config.yaml
n_layer: 13
d_model: 192
n_head: 6
n_kv_head: 2
head_dim: 32
d_mlp: 512
vocab_size: 2048
activation: "swiglu"
norm: "rmsnorm"
norm_place: "pre"
norm_eps: 1e-06
positions: "rope"
rope_base: 7000.0
rope_fraction: 0.5
qk_norm: false
attn_scale: 0.177
bias: "qkv"
tie_embeddings: true
parallel_block: false
init: "uniform"
init_std_qkv: 0.0412
init_std_o: 0.00808
init_std_up: 0.0412
init_std_down: 0.00495
optimizer: "muon_variant"
lr: 0.00568
lr_mult_qkv: 0.5
lr_head: 0.00774
grad_clip: 0.5
warmup_steps: 200
schedule: "wsd"
decay_fraction: 0.923
decay_shape: "linear"
final_lr_fraction: 0.02
batch_tokens: 16384
seq_len: 512
doc_mask: true
train_tokens: 149000000
steps: 9095
dataset: "wikipedia_en"
MLP neurons of a small language model. Each row is named by its layer, matrix (gate and up: input weights) and neuron, and shows model dimensions 0-191. Each number is 500 + 25 x the weight over its row's rms, rounded and kept within 0 to 999. Numbers have three digits each. A neuron's up and down rows have the sign that makes its largest values positive.
After each neuron's rows, "fires after" lists the tokens most often just before its 100 highest values on Wikipedia text that the model never trained on; "fires on" lists the tokens most often at its 100 highest values on Wikipedia text that the model never trained on.

L6.gate53:495505482476483503477472514475524479495488504498505459478494484529481481516517484517485551549520498478500474476459480493509476538507485534536458562457488479521468525484499477480536459524500528487504515490478499523496484521478515504518460472514518500504500499512505510471473496534454531514521479454467518468472501454505479501498517512539519518525492493492468516529482520565512479511501476470465521521524496522530547495537506466499550497563525500483496519470482490492524499492493514481491558552506482528472571462490489493535535487481494502514491494501549493490482478469467508558
L6.up53:510476505490492503538467507462491509477505508504523483461499520503478492517532516535492518536496524487521532437508526466520483482442504540513488470478436502489539519481541484469471524502529505462517492490502502515476478484499510509541531524489482539507515550483521499482459495449515489491474550485450530482462531526496511508483482478484522476496494494533500515490550539461509510473498464509535497534524491475510471487462466528510505487492501516521490534519518487491505535503552475502454525483503498564442476477489518498548494482511485501465520515500498461484495482482459537468
fires after: "\n"
fires on: "\n"

L4.gate137:532466483508536490478499466482475481501518524533463533511528569500515470500485484476490517532511500560479528450495519509513495511495489515482547464510477507513520518484522484491521472522485525451490472508509515456522553500538467499540451524460514510502463494516475519463535487502526502463521489434505506532492454488506486437500505543489518486483495529542516457500478499513477523493498540470509541510491507483489536550535481495492484511469480490521531490510531518490502514481524526512538504487514509508529454502479522484486489494470500455491528461467525529486495514517536521475
L4.up137:465517488488512506494518488488496533524490494509540514512494470485538490486508492473535490538499534516509503485519534488488528489512518502483468460553503506537539496500535507489522494483524548501516506496583502499498509513465462462555499512455539565439489492506514459551475529515538504481514492497494521496468514492503528473529524514514515514503514533560489516516483514493553471481521553498481486464533529482530524509541465514509494560506493509527510525530493497514535494465440504510494526502498473529507488504473555458516538520491494516490497495520488507541489508500510500518
fires after: " M", " reg", " b", "g", "I", "el"
fires on: "ary", "t", "ent", "ion", "C", "k"

L10.gate54:494503547504524484464531474496496493565465490514492549481510518512506507464516482490513530499513509492466494494541455496496478550514468496541522516489451447493480478492489517470541477536506480479496496450485485502514444510518509499501479510491546508504551557522494492474497465480553465489518531514489510514490457539532542522478500511498509493491524500527523512479531552525524487518449447506458549494517530510510500496484511478466485469497537477488544495493524486511494505469530546476518556517516508511531497517513516462507489524511505506489497487494543502530514548505487498499
L10.up54:498497474515499482517494524498492481532476496471507486486457517481494464477492517520517502501466433555485503491469501498465485540524464498549478455451441472507490485459539483474536492538490525458485519473510508489466489485484524510519492510500485495508507506540506487511477484493444507510507489460513545467492462534471490500507516526508524461489521499469530483510518526452524518514507505562512516539474477472492499524495510531498528500542538479515536497525480467543522504506503543498477479499447487504509501464483528502563512496474511499489504543533539500490494508458461527479
fires after: "\n"
fires on: "\n", " \""

L3.gate465:479518481495532493519518492526478496516492495513483543506498527491496474547486510499457474480461479532503495478496476503509478542441526510462521477524452472549451516473578481504501502454492469528530471493475494466501499468489513492479513452491508486499524503446478475487496488498474538531470498527509498518508504512496484483521505511454517500486533500497511472486526488515520519529503499509472422496507456466464485457486495527484464505554539484501496463483528494501544521513456547487517458461493519507509501492491477525560511491490462490502516522501513476507488506533482474469
L3.up465:504478447475506523501463507522464542500457471492497476528520541481485501535484488429430504495503505525508517484472472487463455513492507532465527463492470482511518483482524515539513499500524457558479532464507449489510513496486489483485495505514531531487488527446518481458485498532451522475518507459528491497526492527518519532525520503488564481527531531479528429511546523499545498497530488500492485502492481476509540498496500533509501492498517496485495497479483489477452454519486498487552498523498477497483479502514504509524500488483543512510488528508512489464471526506492506476
fires after: " T", " t", "amp", " sc", "er", " v"
fires on: "op", "om", "ri", "ide", "ion"

L6.gate165:494521501514524466508545520473478531480532519492540546528528516494497544492493487491484474476463505468497521487496486491554496544497470494500507521473500501556513469505482517515465543508547468499516497488475483517496473475462479513509515499533507479486522515518469565508507497500543526522507490513520497494511498525521513469539482487504560491517475515499497497531513486460476498512530452544502467517494523475521562431515519510513515514571526478525505477448473487516477493535523533506509507490516514524488502459480535473498504499516479480503499482480476518555526488474557476528
L6.up165:469487512477537474529471513499463519468495504504495490538501532528474492503487473473518470532505489500465475522485476493492532500440505536513538522493536492481470518517556500522453500439470519481476530532477493464496502509492497489509519483521485508527500484482510510544509521500486529489522564515528491490509447540562554476483468506485503525476473505472513495512504514499518469462467499497501448476467499510495494490505523508471528498474418490509474519485542505525489525499486508436476498469501479498490483529519500490511541511478488534508517450513477505522518472534547526521
fires after: " O", ",", " L", " W", "/", "A"
fires on: " or", "t", "or", " and", "x", "at"

L4.gate417:503467507535509470497504494471477505481501521499503546469519537480500528522550507478472457549515491499502530508509483482535470523541497524506535531470497515495471456476493485478487504502501438517472509493478482525488445497502486466464471488499509459531511466489477452539517505484483541481486535537515452494468519489507534511519458482473527501459485503486506502455543483513506481483497507468517471482519535507515526442458478511514499509497512487566457491521509485518533493527485500534517492537502462488474498478539496491533516531487503537511477493501512446505502564475485476499
L4.up417:473474482543530522519492476486512486508480514518514482517510525461476491537538532528536495522507526482484495486521554484482539533514499479479510486480477510507463492505461487461527484493489502480448475493504502497474487482529488532522517523523510513563501435446512499502505535547497477510505498449455486478548511495522540515500501512496500525439529500450447535467551506511485533530468482475503507496500481512556476498503511481528516465479482542519489496471466528521533475496525494501480489487492477519451487522538485540531495478513529493506480510531460515497510523493517502532
fires after: " c", " o", " res", " E", " un", " In"
fires on: "c", "pp", "earch", "stit", "ell", "ust"

L3.gate70:536507469478468523519516518523516480521482478554528539493496466457485502501527497467501486489511482508477497487491464538523589493490516453499506504488453501518492548475504465498529488490536498512499499460510469497485523452512505502554480502463518501511513496518510484448466478494527529495473477521519519492443518450534498519485546480478518511474450511483518506518530531492522488504530530530477497474492488484498522475511525546484466505494509472512494497525472477509492464483489536478517512440494496469533501466510519480468485562489514490515528541497489504461543521521488525527
L3.up70:488505522514501520504526531497517516494487516455495487486491514508486540504501466450463529491521497500490495498421481503502536521539491496458519492484467488460487498501539478453472498515500470512489538479550508472530472520483506485500491513487449487552530506457477530439523504474526496516520519531501505531515469492542513521535522469513491484548471487521514485468509522532473498503499468489484482432546531511526503492532518515519499531544466456501518454490495507468481492436492490482486463493500497494476473466453492478464488477504469496504517497529476471461501492504503527525
fires after: " t", " v", " T", " V", "D"
fires on: "em", "i", " ev", "en", "ri", "ad"

L7.gate310:505466467532484495500478508467483488510500529531537514505539508481490494505468488533452470472507514510512471466479529487499533507528488484512486554485478480474490481456509507462515472515524537526441517484498473479465448486485484487517485472555501464508511512480492520526525478495503527481493522522504505571508472516476482538512528496484489526488487492518477535509502481522520533549462506506555494517479506491451510447514484462459506485514521523512504501548463497471539545459542524498523469516513480492490454492467513493515533514534495497504479487502556503506473535490506546517
L7.up310:511480533462489559494526517498460492473475507495489528495528472486510454493537517511511525511535487525507508505493481498505483503480509482510497497539472509503502482542498480490523537480483511459509471487518509537462501486483475475531512511509530511446505561532479470531512450500485485475484473532511549478447526499503453463491507487466548521505461468501469491498568536447536484482491497540499498514506543526490551495487524508496527535496491478496473517451505514518504495518527458475459492468535492513515471490482476498538496519499500475518536477488474528524497447477475519518
fires after: "\n", "|---|---|---|---", " |", "=="
fires on: "\n", "|---|---|---|---", "|---|---"

L4.gate222:501517527523517502470492500511491479510481516523479483517498467551527496508502538490529520508500450533482494524484506507500511527518499498511409513504534496462444525514510487469516512528473478464575502492502485505471480473462507511534524509489565537520520539502535500491486463470496471505494514469486489490495476517515560484514456522492499501535502514517500511495481515500522459490518489491499516513532506497501476511465545523511549494533552511493532461498442490481482511485491493518497536503516505497454491476506492488509532478519479541508517473476511494479450496458541455445
L4.up222:478455492502519570469507523496522511502480459502493454484564502496428490511497471493543528501486529464490488538531514483475520457511507485476510521515456490458467515504511504463514522500473448484479500444479502487486469476458508491512474542551536552492491492478520496513536538475509481523503472489457505492504500499477466475520498487539495483480491478481511517500498527502516498511490504520526505510492508499463510482490523507513538517487486501475474462530508452488532467482566499484510528435517483503515492505519507498497513486499467515518530505514464529524499494454465554474
fires after: "\n"
fires on: "\n", " deb"

L6.gate385:493526495516488512506543490492538459543457507462510510498508504468521512492490496476448512503511473484490484507502531525531482496493494471479476520459483463480504501537493476503515507469502495452497479478522506487479493524497475517572510469505540544507534516494519528490544466532451561477490484476530518482485437527508537485522527470518521530488497531480464508522510505528498497488509506516530515535476548515511483492521479476486528476502513493497474487492452489521514511456552478479538543491504511497526478491519508484505518547481486553461487488535488564454534478516502521514
L6.up385:436500510459499490506532511490517496555537472475503481496513504477487477489533542510500510554497527508547477434485490493489459531458477495537483499470501481518474470505511475485507477530528490447512510475522519474481538478512505521542477516502519502485510484502452488492506491458467502508503487485488528471549489529521513476512511480521503501535501461486525507488517505470500527489508513546472448535469489508492533463521521481449506487460471492498522491494478453512485483481537551512546507488522528545516511458546475500484494516517483514499553514495495518476467467510456521510
fires after: "\n"
fires on: "\n"

L6.gate418:504477440469445430521505478494519474494490473479509488515501524524453509480557499514499461521518495487484495508512511565477491527498498507501543451474526528465472520515515518498486483507493462458468464468512486496496493507499520530553510526483532498475509514523527497488516511515506488497505503517488511502527538477458489490543495530518541517501509491477472466478494500481506504487498524508475478450511498510517566470496475502500502475553488500521563490516523505471481480491457464536489522472510504488501495514473504434486466525492504461552501502482456478531484464539512489477
L6.up418:474492490458469444491508479513484485497526470519493506522465470497485505487498545493515480506462524517529529467516525473496493487520520509503460469517493518449509490486485480487480541515470501467465482525501532524490483514506476501557516504545528481483485527510496476496463529496469505519505544523499504515565508501511463498542510530509506490516488533494506467507521478520488525537530509534547529504467460509516536461508523531487483538502510480486545490499521514497525487511524479523521466519422529477455486467452493493441518522494518518438461500498490523486547497490531515497
fires after: " wh", " g", " Bar", " b", " j", " B"
fires on: "at", "ol", "ib", "b", "un"

L6.gate124:516544505507457489520500503447460491482530485537525475459527518510483488523554452493489518505459501497485506519557499538485487491527517503524505468494470531505478512531500493535508476491496467520469479492552459509503485527553461530497543487504509437514504523474524532492527500512534498494494545486511484539480465495468488510520471459507519473491525522466485521515506487517492461483513534514513495480467448573484500557508512530503475511484496516499460503524507485481544513492491487511467515488484497491527481518531498497475516480495510463525560501527478451456478490508488501506
L6.up124:497520497491480521524530500539496499490534497511494489517486489524524527519539443485465501526432505530498536509511511528503508533528526467518479472499528517476488484488560476506490484498536505505514446517517503515504503541506496537497500474501482482517556473536495526514526536531493482529479536489460532524472516485448497527523495507458505474534502478507488491572525536520474488490506548508520497472441494523457466503487522478523516535553529482489466498533482495518520502513540487520526499493507472535506501520531504483483538529478493494553505527500532482497464501478449514522
fires after: " w", " trans", " n", " d", "re", " se"
fires on: "l", "est", "ort", "all", "ast", "it"

L7.gate63:508531462536497480498451520558546474539448527488506455495487539495472558549499508486518512485529502513489507450496478523486467482536475479509454470473501469527519559460524469459523477479482475498492494499540491528498507487466511528518459477507478488514473543500530500531515494534475503506495537497479484518511510522515504488513547517499565490527510452502487516507509534536495485474526474519522512473527507518500486484544507555521520462520483507492504458497494494519502483465500505503504553463481537510513497475490500520524501523510527495492528511487493455529480495479515523463
L7.up63:534499511461464493498439507507527475515503422502498510498508448542474516488511520507507547527502491477468477496534520514503492524507495521458488540479503450493504510459482474540496482499507514460495469533501551468468531508495526476479471535492477466508502515504486482486485487487480515533530525506455486490499522530468490478517474477487487517519519512551545488520507490488525486506474476459484505541527482513489497514531517472459508493538530486535563489496511494500504500453531492546499533480483495505490496539459508507520454431473536489486543479508494509473476522506497471523
fires after: "\n", " s", "."
fires on: "\n", "qu", "om", " S", " inter", " cr"

L6.gate263:546455488493489471538511479506498525497494487466518518519476530477526484498464499511528492482513485490531554513536506454494522487492462521456467521516479503469519472499494503499508507466534495520513490469488533511528536525548516534477508518454467521493488522498528531503485491495500469485503500494523525498509529489490481507493456450512503535468521530510490496480518512487532472549518514408489510531506487542525515521522517533479520515489470488478493463508503521520537475496529525498500474503480562482492468526490530488527460502492546526485502481443510473526539518455538536532
L6.up263:520511534432503489510502508500494471486475520447527505479490521503484473462507454498554475490523547519458529516503525469523528519488500510524480529502519528470552473539527535536462508471499481539456534480515492498488543485486490532494520505500501489519493530460497502555554474518510490516498495470463477521535521484542497489490528513546515499475517468473526453427513467484512472493522494490465515518486527512532514537511513527501478488500548499496543550508472507532545477501499498503506503486469497494472472499524530507499461484516525520520491511515523516487510516496481504541
fires after: " C", " An", " p", " M", "op", " sup"
fires on: "er", "el", "ian", "arl", "ton", "ax"